Weights of a small GPT-style language model, trained from scratch on English Wikipedia.
Architecture: LayerNorm before each block, rotary positions, biases, untied embeddings, attention and MLP in parallel.
Training: a variant of Muon for these matrices, 243M tokens, 7416 steps.
MLP neurons of a small language model. Each row is named by its layer, matrix (down: output weights) and neuron, and shows model dimensions 0-191. Each number is 500 + 50 x the weight over its row's rms, rounded and kept within 0 to 999. Numbers have three digits each.
After each neuron's rows, "fires before" lists the tokens most often just after its 100 highest values on Wikipedia text that the model never trained on. A number after a token or word is its count.

L2.down231:512526536550437515568540511515467543513490508470634552466492496459502505455443514517459595493544469593559525507396510522553364536567510408510468493551536554550595435474448548415440529445482616430509568493515504514487459513448456550437599489464453545423487436438430561578456398577531557434548466514427579477537470485448555464449555465509497540463506458565439559579505515467497432519456471420453520542428480475453581379479501507505485465514533522490515559488546541587438481493548480440468463493455477556483573494467502473549618493392546567487553512564464551485515539557479451453
fires before: "," 29, "." 15, "s" 5, " and" 4, ")." 4, ")" 4

L2.down301:573551525442460593520547499497408497538417624546501525519501481484518587518479478498489528552499452590579510466470552511459435502501496547476478457541456429551594394471546468518626472495495517489537453466480614583433569515596476511489456518470415598520450532492488474542501477529421530596522425487446539437468536523458520534450443503533494495548487509475531527435469476468542502494586607541503495406453460547449553482473490571417492445497472412445606494467513486501542554536492549411459471372487374501494500516452418485443417526486573527445555462527411496549530606497483499532
fires before: "\n" 48, "l" 4

L10.down672:424506528481495437513418532484561573491560482484594538565463526510526505447485505556506439417583481497513437537464568561455491473527501523612458460474466457450583379490515513502453485481479540521504555518470469479522542468534543500468456450512524503516549423599499520512523505458588464469563519561519507461533449418488426684530478557462497495407626560491616478579486487491449503419508512415538543545509496522475512465455491583529412452505544440520450539465554401487531484500504524467499328576511510462499494463479523545390567504417579475566404485511476463451591521539482458508
fires before: "3" 12, "4" 10, "8" 9, "1" 8, "0" 8, "2" 6

L11.down693:489590511451658459478573431431589390462463501524558531519516476466551459432501429481419485496525474515570453481448426591428432515524469505479488547501463528505508577548462530426390553467464422567462458564421463555535520456489513479481391463561530520554543612545528469463506400490472430511508565636489439570493575555516528462441479571591517472465470509527475520506482440527498510501528504499454569548403488544475557566546472577552380574439500486564470469572488447553500456515541460512496463514621456500469493531458482515504565514550463514471432472574497555473481532429520475484
fires before: "|" 36, "ary" 7, "om" 5, "es" 4

L3.down615:484513452487546459536498435497424499501430407547495548580415548443462551416528477440411513481495508559493526539429442490492374401486511465457576469511531514459503549525533412560548386473549501438517613545488474475514486504539545552431518571581542482592493541540531487577449453574435569459457539564419499517486457488524385520529543466539562518507513528536477435559547436574499507496503596483423463547570519520511512503474462541547497471597593449447458477472493529387485588458593454524442504457464453494528461542427484550550609546497531531473446401556415477547469532455533510522
fires before: " |" 80

L9.down717:391488434600525490566550559550429519491479499485532456543572517555518524606479589420509579462453487504521429500530493596414514565488547503574452410438449493601606546514574484503532479501495491381552490388502501508472452399546443550551506491542445484557518485532581493447474496472523563604528419516470467537529548522538432561532443500586496492430495420463488462517465498491437467560456506500533456479399586462485531464444452497495426563589526458521518520489551508430525487526515570507467505496462535473408530529496504463450550559500592503393542495488495521565373462470397537471
fires before: "d" 20, "ment" 17, "s" 14, "st" 6, " of" 6, " a" 4

L11.down418:543506453537522596498494513525530503413446567561522417506417584488493478505480495508538606472465457501560483434381494511548523491534420524455458424456396522442586565533450571512434567468551582439588436496497518520441522464539530498526530479447450552521536538437439518464509491429531487458475519575491449568443428541517466531474546476503645463453463479441509533517486537624464453452479460453567472541470548550602580531569578427385480473448435587426512551471435522472520555439512501539474472505498521505624501495535446487464406410510544574504497463530536524448435563538491533507
fires before: "." 40, "%" 26, " |" 6, "we" 4

L10.down93:438481543448501456511376535492495520518395474464394522520499550487507498460525406546584458571493527469573481572534455454569559443485568424542553418474587547492563510407540501452427536532507533473556566509515509536449554470480583493515504616499447542463544513560530461534528591523492548489524499506513513579502448487506480516379533502537472419476599489510486487513511445555538512512404478519466453615488467543527390435583514465548507533544488505456462400515405503502591498364489497399570366452436535550463458478479461489488559492530508544569505507484473471453453599548538474513
fires before: "ical" 17, "n" 17, "ic" 12, "er" 5, "el" 4, " 100" 4

L5.down28:623629498435450510559444458566486542505550495427574565461401382532447448442520419555513478542498476476530506527570518527454470520561480493524469452391563468539406511438586507541528589394426459527523481475526538438487484582496495529569478506486469492442558527499560501565574456615509475491526530609481498460452415480528439538477486504593548569420546519454465490521533488422495537504451476483524546489489504475515457528485440492572518497473502557499473480469579512456405570538488426497537492482590407604504491401464505531460493512522537383514449588455523588465495474448503467572
fires before: "bu" 18, "vi" 15, "s" 9, "est" 6, "st" 6, "ent" 5

L2.down164:552470377532476524643491524451495471500501460502432512539530479464598518499509511512476561483469481539536429487510466436531528471512480478582513432529544410494565431562435517452462453451462486428423443500550367527509394521570469500410532574463482566565515520501479520521477546515471547527471453506559503606486492531519384474478504543513441433517552426478528580442543554389471510492501548435519565471453513463498603456591532412451529540475461544473542481545559495494560517606458469526593576473500533470534558457508579505390611493438407483501418533423478524490446518536517564465
fires before: "s" 26, "it" 9, "ing" 7, "at" 7, "d" 7, "t" 5

L3.down444:482567496457443430528551464476421534474511492520404485546454409605487484538489414399466566478444507518397541493422515511463582548473481431519581534497471443481538539512518452578606505479483539426457573538466508464490503517609539402428588537496502470538548514477481517502491521513534543489579484566481461449493502456613562488505445560531607505581550508454555452564422478462468523438465563537503505485472555520523516506458357635447473486516497560522465403483402513530472482447566507479523525530503461469503429460536495419520474558508596545422592513520441511455452452550583542556
fires before: " |" 21, "/" 12, " (" 9, "I" 8, "ri" 6, "ph" 5

L2.down448:509551489532429486514528594439566510518564465520487507456536561575429441465471491484494520588490450494580542549550537444459511535463469565481546475370518506485544494483467516392491569440554486404475577502461433394475484499564531542497559525455504400491514549501600553515579540496495518510674506448577478528483460552473503512456506526499407507526422459455534460557457457527462529439450506486496470548438447488449471410445505538514421570451569421527518553554496493439463553547470537512480483573381596518451555402389550555471573552532498532522521527530388547497443549518525474458
fires before: "ic" 26, " of" 14, "y" 7, "ner" 6, " La" 5

L9.down477:459413452509388514456502571470503559480530484457605543455431536492470453443530491615522534445551568570460509473457487508529500557423478564513546566561585401434405474453434531513496532479548549495509462447508543476479606566462510509463402434541463462452592532581577373543426509493465489575392500486402514498502501557501545471501542551525500456555551553615589469548422527537524534525437529463502558447574434502485462516492503577520438508452461508506479503516530513485496516584481486484368449370483540569485497562470461527548511475474458513565437538463528444499466571461542467515
fires before: " in" 15, " to" 12, " by" 7, " as" 6, " for" 5, " up" 5

L10.down78:528513411552521498618459483439473462503524458499561577391439553460537552465443514494499526494507543474387492531399462448518421386467527517518479459578548462488531443495451533491425548465470547532506584592425538496419467537583511426582515508549424471469515518467528562520476500460499514583477516448617430520474639593411488465432500512563475448462465465508522568508517518391553448446458526528507461470578499475514412544480447496536496503467528426525522539456502488577586414492473502571501535552556532488582492430553369500584572503519539520513481544573482484565475502496523440455
fires before: "%" 44, "s" 4, "el" 4, "in" 4

L5.down516:460435539309585542545476538467500514525499461421502478508464565490462452492607516518595504535399461566514532441459569471470453585487505484533524552486470454588396449467543537447538458454539645468482454524543527369468525503521497425513451531526466517450487641515479524479539540503536506504559463504417438442524520475570487483479512582431511439504489458423527555474420424490575486485438571501565496520447506500468526485528560501472551460514522512515561475464519496554561602572558602502485485488473484497533471545464424491549522565491542401466558397547517486456485438497557523395
fires before: "\n" 41, " " 20

L9.down170:453463570570533564497452406508413536436630474528599481502554488521528605578556471438467503452496505509454457510460491533568438495562451512455489441397553420494468486431516528575585451500500565446532543571419450403576473500430439441440549493546560541521487507478563559536474433416499461443484506608461445481490479433516589528562500422528547545583540422539488444509558494481560490546479486491470479488515541601501432526406446532607609510540456416555491487542518486530503545476404447455440504509504563562481460469482446466538568427533455476546524435486492496566485480475507547511
fires before: " |" 70, "w" 15

L7.down293:574570473459545521535533487537436473559525515453506457482473483413370542437500552522482516595504452553565436528493522513390465448466452382519563521502512408469521470511523412414501435578515458531534581555402545417443499462540514473523477523594490436523521474425524511544517497554513494494544458543443493530466529513548469580455465479463518538492605537436540538488524557479390468522557580532504517510560564577609445541515483535473488409486513500513518523520587487581567571514474455533593477468466511577522424415525465428471494503494523479522342439571432552441482452580513439474
fires before: "%" 21, "." 21, "a" 5, "s" 5, "ch" 4

L9.down216:545516510502478413426553470509418456394615523532561484491584441542518561495520442518470541583406481464497514442498585446476502505448576554583497419533475473529450546465481485410521533523568439541533435514497597455397495533583482579525491480524461488455499499519552495542498469551417523500448446495469442551461555548557602449532463432510500539547456589545483536526541497471571496395490472544538529456554488498518436505535545507572505508465485503504500488484584413487434450468504390481426489461570482426436526472619399449548572506470414495506490540465591483604515453524614485433
fires before: " to" 48, " as" 10, " for" 6, " by" 6, " in" 4

L5.down276:487582532432473488474553439496526454502515390520373551540511518494470416498461507470518531532567542576390503501565494465472505540499497448418446464512493480487487475495586457488474519508505549380445521472472558475460448554513447565402480568427493494477460468572492505473546493470485563550611459574499459503578452433529594527445560568391491474463504444427433520506496545546480582491464565588575453619508523510574483587440472462475569443393457491442525495517549497588446513543530461485426513504568520500460554502471436500463440510568542450504537505568452619485517486615506597515
fires before: " (" 18, " |" 17, "%" 6, " m" 5, ")" 5

L10.down441:597570613512466511538543599449523479455606516447390526421471534498481603494541545475415479484395454519516604502485546474493527493524499552540547495477496486484463566518457551448443565496417555463506451425492559531507456407472454543547525498495542580531449508499517502417528502454418516457509403517441475457503558433529599490500495449493411578554449461481489485463438556519538497554414470509602471444542450483506489548456482561507486410528568573469497468424511484495628542502562534450499438510563508532442461527539439452556498482658507582499525473577533463463495484483396442519
fires before: "s" 51, "d" 8, "or" 5, "ion" 4

L11.down645:558531469460512534486473404545483467449383605513406461470572500510516562465464488488475425470448440523442549568578435483507481496520507468519461573550520456523522458417505469461536511407476458478549491564543461426601525517430418479494524477567514524468527480524468532578563457537498611609443595544574535477510471602444561451431586526506485494527532525461444548539424452572488510519557507448463513425493476461581486534496491445525473483452518464555378434539497443540581457561493425543499426449492645575531440421526517525514455540464453553550507440555464468615546486475506534514
fires before: "ed" 29, "e" 26, "ing" 11

L7.down255:461589477433483462571484496494428458438498414531464518526517491528454564443521521476546520577503480427527585437443466413424533531421471571522531519522425478445459540458502599556492518507445568508480518413506578528490587509461535428530586521532409584443482508444533455521479509560447546506457454494512544556476564534550438565462542448584536615487560554461486496584541556492528464456382517495472572533412504542412597395523451491479573479504527535571551518428450514472521417549462459580492513550399506424486528521464533567513436556507450486496510461502447437471560531572441538401
fires before: "s" 24, "ed" 20, "ing" 12, "ant" 5

L2.down303:502504439410490414532453474514469567461518557440429579510454451414456446489512475450555547543428532535511547499464589563479431504486538467455563498531531435538468549572524500551507479495438487492499564482475408596475486401434555501527481523553514514583473450640516574414587552446525546505578534560482424545421513520563483549479521548496533550511515487497600555448519517524524495489483513529434404606499483487409492534401534584549499467557595459396456487500548435413534556534580428503471478486531500394527533459445405505538535456446529438558441492471493506455521544418472555470
fires before: " |" 36, "." 19, ")" 9, "th" 4

L5.down31:522521585458525459501506496534509569561501422483406529373465504363505498523486524559595499487510521496470476561504400531426527459464517527419490469429520501502562480494465468524527549518407475570490586369487549529494491468500481488466504546446531458634460382373473489401488548540516470551431570561449538481498483506547452510439577500587496424473571494518485536481514438534490552487428515424525453505458481453506526442451527538597584470476491501427513424504532604524474491617578528541525496517470509471499559586506465490528501559610409494517586531470425507552546502567453514500
fires before: "vi" 18, "ven" 13, "as" 10, "ar" 5, "/" 5

L10.down139:569475489544712506535505472506489434498227460587468477485485456482504455577500544532537501422490473609480619522497533490566452463535522497449510466453456472452463411567557508404474551429489575499528497506500550546560532473442492534434515465485550423503486494511536491437482460476548566570455517525538483416543518549578550449531541476478515399510509475448501519486437538498468502521561508482474503499474381550488473480503491397561462504419491483496539490458522512536439525556480562588507506482499499525503478473545552538453537608448545547537548457483512465470484466484566423517
fires before: " the" 38, " a" 6, " his" 5, " her" 4

L2.down204:527471510553599509484480545526509486495452502488447508472431502459460474479499485489518469530412468485460596472563400532493469490482513533511492523465580426486491590577500449550491389494476493513398471542486586600479495417567547440499470557625464485471491500490617476480495518605529476418491502506494481549508524478520524485504413506445577449533325533594575497440494429522503479527578501494557400575553572570442472401526452576484573548612538505434486470516461497515570588525521422505544529456465472463614512467457435550486456491586496492499429542457458519492475434486489555548
fires before: "." 27, " |" 17, ")" 6

L3.down52:489451533550520529500584452455464549529487444421442540546571473483553517570477405371527509519596555517534450465497430463551531541453527518518449593509463485409564400520399537482607535494490543550437404498554504450534524558523517460445429593520435549463468516631455520441519506553443535547496446561468471486409478480584573558513411623487543435396507598475490483497441512516483532558504494569463529560390584500527466490508540557485449491453473469549480452521505471529521473478529530543404552542487583425432471505519486517552522499480465448503443452556449514426466502542475556443
fires before: "m" 14, "-" 10, "land" 10, "y" 7, "c" 6, "it" 4

L2.down535:489468544502532374551489496400554533503585424447398642567403535512480388420371506469564493546490586590469551516475460529487490579401450476536526531527511498434521521433536537570471443423504528473460544475522494565577475538511534486447544514500470463511574520589466476468486592561405532495439541594508542466579537489454460458478520481474495523441534535473514512491478441559526504450474450443403431501512586515471486473510367532543552459575518511527456536524578502480495442525577496449456496556492495498496407508443547589490508534481509441427569514578473468448499475590473480525
fires before: "%" 59, " |" 7, "." 6

L11.down694:539476509473430479450439551443459473506477461460502505640470446437486417449403452426567513503432408468529497499540478563487466437518529526529551493526495527515495526401451429582406551455483484483482425597591563547543538601470567506547417547457606514445460493509529590535421519493495521493469439570459580500391535477475455483433506437437541519519518521586468513553588490475493474505514538489522442507470396543508508526516545509525393516489452491444400497484483499442480421563527487530526455509521553569524542499666518535434523553582469491570478526583490490541509611518488521555
fires before: " |" 26, "ic" 23, "%" 17

L11.down58:518473565561580439496485494553515497541415562483382503518406465480555469424507408498523447434580479492493573491496440500477530594537543518515558426537578471492476428489611470533473530510516530551463610574441464544483514454473438531523527473549470521490497501424506523448439511678397549520622510533509509435474562504531509472505505539521431466468529548503432484454520472527560563462651529396475520434451474547512471476481458554570593517526535429522568490445516482490530436528487473443468471487517502529472408436528508534454449549543481539421453479515381465538484453467584435567
fires before: "s" 24, " the" 17, "ed" 10, " " 8, "d" 5, " her" 4

L10.down529:607514488503422574525586528589454489558450476451459444536518518501508505502454592577484481496436493506486502529488565486428510497471542461555418501539472506481479493448529515414503471529582451453399532448580516446535564469536510568581453445580433547566567487492422474519564436472564464495497506531596495562565505594447513524491556526519516558578503424510471501366559515497456450503502479415574502498461515524397503456437501425502432487526550534526468451550453434504505537480526452565528614520498360356503451476494458480523511515534484495516428554544479563455488431546413611427
fires before: "f" 12, "al" 11, "ate" 10, "ed" 10, "ated" 7, "ally" 7

L2.down17:498479500346524525457463414532503509449416509405491516496372467445460554456459465567556584499453584447512506468401446523411433486528523463552496496574439436537441471434460453551448510558518515524504513497508474557545566485430502505552493581490450566555482495500553532442457495513540513478523537490465498603518442545479480574454474515501499490511493467509519598480525414533548497535455434561608438463500633549367591468432525545534491466461555546496495486542472529492472556530546456627481453441636558543556464499479517529550439463444542536528491501442534551466577585529436467470
fires before: " |" 34, "." 28, ";" 5, "th" 4

L11.down9:468462527580473413460525525526512511499443445528526438485503533530556523464548402598466487523518495423426493606534471384549451544491656442469468401501504426498537499469515589434525449505519583520504475553456548518526418517577498439554459491547462496467546530556498473514506544465494553542457472547634534429461458465490475507503563539534469568512587450488543472516480445523444521473506470438508430544484594553494495463371506526491544511503458418479503494589438593556543541517540542539541487502467502559501476446514385499557542473445403457522502487549520508459534353583537470373
fires before: "s" 45, " of" 6, "na" 5, "." 4

L10.down601:427596479411536461509480541537436546479506562480451617573566510433457470534510509548464535539509503456455497544471550437487478454561492484518494507488548472556536485479502493514540454497540525484559533443454484524563502475479509597509448442550447475514510513438513488532469469547583474438546368445539492482571423552558524420451515436591400445520563504537491438556513413464441574540564474451497493467594534378504530503429584604550603612550484470445501477524582488559445525482429537462529361402455491445492500470487476550498547501453647541486509486500477472484444446580517503455
fires before: "," 27, " |" 13, "." 13, "\n" 9, "y" 6, "ia" 5

L2.down714:499398472550545539494427463534481494465558510583540493517498479447484532503464466537497486482478430474565567493495563423605439503382547546585505437521553567618458585502455539543416539507455467476522474579526445538505477445447455514465446470479447520445568470491553523546476532554399528443550447556522474491385479588421423503435579597488475529544503418597516524483452532415525454532618471536551527445504539408569442538582470484468507498456420526493615557541600439449492458480454436522549552493548448555542538526523511492478500492590495518459483484484466541510474452465427437564
fires before: "s" 23, "th" 11, "il" 9, "e" 8, "at" 7, "ad" 5

L5.down640:416523446479573481589513517461522385445487558452543462470493463522546395477539530500492553508540422541532536480403490455444429598473550555513545515476431439524480513597506502484488466530549538464494502503460395499530449513527505424564435559611448551494555493522535512464516569601595548501563562500514458524547580488555520427431437434436571441470469478613371515566428456494401527480466426486472444517449588590526476447426505469510565536557538485488459474494495570516602554472584538462551449491443524441540483495547396553467462510503509492503548446482517556465516416524511505548
fires before: "." 29, " |" 15, "″" 14, "," 11, " million" 4, "0,000" 4

L10.down706:559582460444499527465429554479415475489573555510461553468447515421508520400517433536440550534480617442579547359545469474464423503466448510452539562497484473467481502565484505511518520528430460516557457488512452483430415483545513531536440551528576508460531321466350471526526488602516502519483491489456428515560480577538544495503533565545528525541499601517538525454524547517505569562571487485488480436490572369442487459510599445527517480580534542536533470539526542445539439465495505485546474547518547507580465558480464521398539466443521533488459442474511408490495582529508526406
fires before: " in" 37, " on" 13, " at" 4, " " 4, " as" 4, "." 4

L5.down656:537482451353427514566524487575547434458380465444473468441500472529557577527600520591574533482543508560425430500472437481491577454475533539539445561433421382448483533569507484509480410471454542537518544480470534476482548491471561528508476489548478543482439548522513499504437527503510513458557534504478450444528490487536395429541452587418487569528566526521534461545553416464526571530453488527506520531490565428543531461591444414392464544563554435490514522498473540546608559549488531417572493544527537482460498551394516402509576451508555526430501398505500505485504442541449497537
fires before: "\n" 19, "==" 18, "H" 7, "In" 5, " He" 4, " The" 4

L11.down331:529559488521559454401513539435546491509576481391497489563582523422581478489433501538460511515497565564571529475453613517477584475526617466491510539540456468508497454483503405381542541558414572504456539488433475500540409509445451516588506470525481509574428521367522465459536474460549513450533575512504446494524479446487501566434599454438564455516423538500479512430432535498511555569546561457592457523455472491482500492461513494465561545476479465487409515549499464491489524459535492522414447526476539423419523632465478513507486446462622543562465570538509464550430472569490423537
fires before: "ate" 18, "ated" 16, "e" 10, "al" 5, "ating" 4, "act" 4

L10.down296:509493449503584447439416489486483572555544466559425568516467562558448460446618477511516366490340443522583540525473512475391515539526449558565502467496434426549495538525445451417494471431476507537538473546549545537514477528517520461457431509585448448431576439536538527546539438417491591469456458433453532518533484592481533584482470523565454504442462533481473525474513394442505543401542474550522571486500540597519528502457526547501551481555565459567535470469452474611463440499452518476541473438465564442493535451468484555579490498552597492501486519470506439430557544545473536560
fires before: "ed" 38, "ing" 11, "s" 10, " " 6, "ment" 4

L5.down109:506418454454502480532565598406460520516380507422503490436493535485484457554461555517486480589536448473553603548425496522469434429464498538531544549456552403493463539495485477503551474405465580480481431512490468456513400553535484484550426581468476460507590557452456476411538518460557581545532555512477520562450468479443433557512544443518524530432534515537515462509518565441540511444423422415484529444454545470497484580392412582524565568509573438449608564606554519535443581592436538540519448513473500493517461496483455490528499592483554513499541458547497478486475510570480427561
fires before: " |" 37, "ion" 6, "s" 5, "act" 4, " is" 4, "%" 4

L11.down593:544479542515371436589491503461498494482491479454590535507515505496533570475559550555465542451539449487518414446486521434510520596449485493454389485495502465457434436501485548501550504490460519474591535501547421592483466461589527502469572527448491471481502515576515456513573618457519517504542542589454527498512543446469446550645422492593501447598569568526528469444463526554522544481475476462439547492512443447591621490550466423406440531421450451471491515501551517415471508492542517508440518493463424449517428475518451416526533570619489501497584442466401544486502519506464459575
fires before: "%" 32, "ro" 22, "vi" 19, "chi" 4

L5.down217:482596402499516487444516585516431554510526498509458578627512471545517521463531509504549485444492515413618556452461500512411468562460560570497639516467470502493576516487466460447589481548492470502523448504446461509529557485565526494515570476441412498509509493473439541525425548531513492476557452484454555491514471526502455565521526491413534480488461544458529517500553527490541538427410537360534459475604531497471533439438551602422383574451566372495506498519531550499420549510458494450424540481439475476443424424497575498521445424521597539589509476530472428467516475531552456477
fires before: "\n" 36, " of" 8, "s" 8, "r" 7, " |" 5, " in" 4

L3.down473:395595427466494463505517461435431420474534586479515495601509537460557482503491486470589560530604510600512487479338512593398473569518521447471451539431436498510563580544516529513529551462560587429497485557453458497490537494435532535395532540403516532481544476458476491502454502542532547433438501484454551465521583522489416443427463502480505523512501496379440533581403506468579566538418537508519495541476532593509493397499519437531539520511502559511471554538534579528455559515489541523459516411488551546468487449494547477490551522498528466443580472481441538446506471504606506412
fires before: "," 34, "." 24, "s" 8, " to" 5, " and" 4, " he" 4

L2.down287:489513414533479497517474571451461461469492459495447440424514468480453460540458507479565489563503564467459562498394573551503563478437399534447478556518614504468495479479481506557547498509544508443486488490504517470536538514419521473484500623541491506432568469505467473519457503453509348499550524479458463471576458575467534610463513509496396531434440464555445498532566427574506521546411548478515577496464437500529543466466412625568455430469510489499548454445546415530569492567538503591502429528522481622509550549443487545471549576534468463501431471482454515604427586556610470478
fires before: "ec" 13, "re" 9, "ring" 8, "e" 7, "a" 7, "ain" 7

L10.down450:507484480507390493418479654472490585527261523528549444486374545485552481485493447507472491506522508489569498475594536460408469549477494519439518483439536457491488444558493526596529462509445501487507463387471395499586490522401595479595525494533506493523548583468505563575535498574413523434561506386436478482535401485477517455467451565519600546529492508543500502475519481455454480489515512493479501460471520531515495550556542498460497508460514552546499501507507560453528529541468454515567403559490469399499518434534521426496482512507498497593469473543574521490519479587560482537
fires before: "." 16, " by" 14, " in" 11, " to" 11, "," 10

L9.down49:533547426458482523425526551439513524447423485490472438512550464543513461484483480445570440544395570467524379416550481456513482565469536546400555495491442552503555534537536480487492490482518559442504535483438560461498587474493561506531501512633563526544498504521532423527407559537429421345470526527483438478481544495630451533445430550506612479483505440448577407490550564595366447534493509539478502511439567506523518451522496503537465526516530457573463435512484480447502604518433424493485463495520586533572541552560476556493413520532486508512424567553491512464503484559472523544
fires before: "." 42, "%" 8, "00" 6, " " 4

L10.down266:440547548486430532542559511556490541589509485556534430556452486438498455465528560492460472501480558537514508527509577508382496585563532545503520554419490538474454451537429526469498522468529436485498548512495503554410511501400413494571480463524447541580546465551486517530529431486433531616483519487472447596496419457619457512481558454517482475462468507472452443559480557494519606441511533460599440462469464553478500488482430557547510451376496405516551572458403418555476595473487500477521557512520537477619567488384521452581419592449531427563465527440471438508476482534507513503
fires before: "ated" 20, "ation" 14, "t" 10, "tri" 10, "ate" 6, "ative" 5

L11.down461:459514485574538430490580417480449457525516536510540549540453506549535507539520538434487375565528505462512431497414548477531524470484535557513538606465412473539480536420507449551467631520537603489503472409531567528554488588472498536539514525442477512501492468400594569559467431556564555585467414533440539453544538524493533512527402491476501441556482403469569581342502483519488550398588472528441511533477542523448442471463454460487505526546552502493489505537488519540526477468459448558433534505537524485448451599482544491507400455465444509612462543438455501550470459471443518422
fires before: "s" 47, " of" 9, " " 6

L11.down548:546558587537432428542453531457480492534438509487442462414403470557541506514451448483509498461485482467545514429554489508448560555445538506540500553545497520444550511624484506476448550463429616523523368529481463604344589569522474536554507516483562448529421535468582528522446508497438522505528503524416498499414499495544382487503485519540503517504565535423440503514483465524464516501481424490576565532479493491495462494518459608571430513525533587591462461519485510527640522587537514557430492511522519533560430406487500388542448478422444507451460453480536483484560449527526439528
fires before: "s" 57, "t" 6

L9.down728:427443500469475484534473615453473458501559555546393501532511468461508489467514480499458438474467443461473515522503508523561492506461461572531516490535467505496391569467537526489458539517402541494578487568478529474443476588499426512460508522567460519496538459484462484417539487375462498559486434510535545499568408639509586441492432479476480509394498536455471491541487478631625460476544463563471528519519579573430520463441419532568602547555518415581490447507576541486492453484512594604491535474493480475470466405385483491494529505453563452509596589492546502588462529511536490449
fires before: "e" 25, "n" 13, "en" 6, "a" 6, "ie" 5

L11.down369:488468476516343457563534496507462427493355489522534533564517517437548493553469540502508589538433468483584478476505507470436536506560473534500537487471527402504499504467539429539470502514565548436527500485503554477554459526517464461507602413495489464452523399466447554565579472558517539506588554463575560514520436445490392509492479442564556384509544404586553531546470585514543539488511502466415524547488514449507545471477508469489582511522467515469432497491572516436545530476474428541348477609524423452409526478541542447502470493436564562486491520576526530521509549534550417393
fires before: "." 21, "," 19, ")" 6, " in" 5, " (" 4, " on" 4

L10.down219:447504478454553436608544471488527492495477490473528506421493509493499546386473478506533569566601454445467458484499431459467489570521470494547516552474440465505543457452562432430591581488516501418539478472510569541524585498555503511476476537540501540452591502487515460472562509421483518505546501502533447426471458487566376494544543460480582484571346538485507507566480448444481499488486483491455535599532588555528425534453515599515460510533499478473501416477486489412487433592530461607526530488455515529534478534521520470533623515454509414532447444567486504479553404615518463335
fires before: "al" 28, " to" 12, "s" 12, " |" 7, " of" 7, "±" 4

L11.down348:464404482523483456490537610437531494489467519467476491530469519468509531463512470375482420567510558476465506481460495554523545460523496551439630510448541463416517521529476537460480555442445547487540543409466575514512576619555471482572526521532541608522505474530603507522506522601422607522445474423494406557537545417463486545518464522464536515494463461512414543544410451513499446504495531479598459557428433448452433368518519562586512498510540503465503485479416521524509567520511521514398479540474548575405496518524526566450466515540484500459414535543462534583480560444417422444
fires before: "s" 24, "y" 17, "ic" 10, "ed" 5, " the" 4, "ies" 4

L10.down158:442517557425654390532511498572591514479453512435534464536501457533488461444526492497503525529515578465519464600460476481515436544497556485491428536550502501542443476639498461529517525419506560522543594455510569364507507472540517469548521520484504484580544530535454586431416515512479504401506535538481513423444516536421558484457557433501467436539493525468424485523575501486592487458465583483400486574464363494475456522506453503503567456573520549443494498499449509572479563594577574438466563432533518495530512480480559467510461508509472446461438462492581548504481392568454442462
fires before: "\n" 86

L9.down192:502530461504476489558467528514602485451522533538481508509459515480504491516454603470517508525519476472428538450427478489422607419564517488468544494455592421543472540572513481550564507509473480538500497504556612456472532494442451387565496532551393532538453536533494525492444531430469448477552476487589413490440481601494487550501614565474529497576488561592455499462534529522492423510573522457496592439531440568516451520535432497447542408387464449530535514573449503432515540568548412475515456521570553442596503477491480540458470549448357525444465459611485464496421483450453563470
fires before: "e" 13, "ri" 13, "ar" 8, "i" 8, "ing" 4, "an" 4

L2.down141:554417502433630494550504546461500509463512502469460460594480540495475499469453463561509469522558552514489452487372490511442453516472498534518548489490427465402479477540529480494514489502530506604605530467527494502481611466592465583571516508502496533498480489570435320437535622463463451516478568494508526499536561466463513547587501553463575499546521486525515526553459482517515426439612465383495449486549553568461503506422398516488563469467497488470460452511491389503542507481449495427494499582495497500551449496443601522462560552452549538376490574560430484471462536442529427454
fires before: "%" 57, " |" 12, "2" 4

L2.down304:561558578466487524425533485389534507490546626530505510483498525505459531542446558520457475462372484487481511514511583539423421481475482494542483565414541567497429559371486513577494535513487571446491550493527522462510509480474476531565537490474448515503587515469575535511551426478487468553437507568395544490503499446539459374593439424457465423558504564601551445420508576612499421438459527474440472527463529452473493490485477429499440521484498558486491507544471500425484432609481552518493429498529520590510522566502501418472552462621511480522458490457584547494533576436483505412
fires before: "x" 22, "s" 20, "ve" 5, "d" 5, "en" 5

L3.down166:548543565526546483594460542547515469504625496570454462470392459452508571542510533530438390493538409495452547482556571648491599478512534426537569453450524518606468526543533406449389509454420429517456529535526502489546454458469553470536547524573491495516426531512469411563492520552432541595545556517477500393464462457517524568482481437531429607491555496458480519488538458505472471492490535454477578578443493523417521570472446557497430564487385494497513497501599492470466448549401543488407521477518538494460530471539448487522439420499481484510492491515421457540542546498533514503
fires before: "s" 49, ":" 6, "ai" 5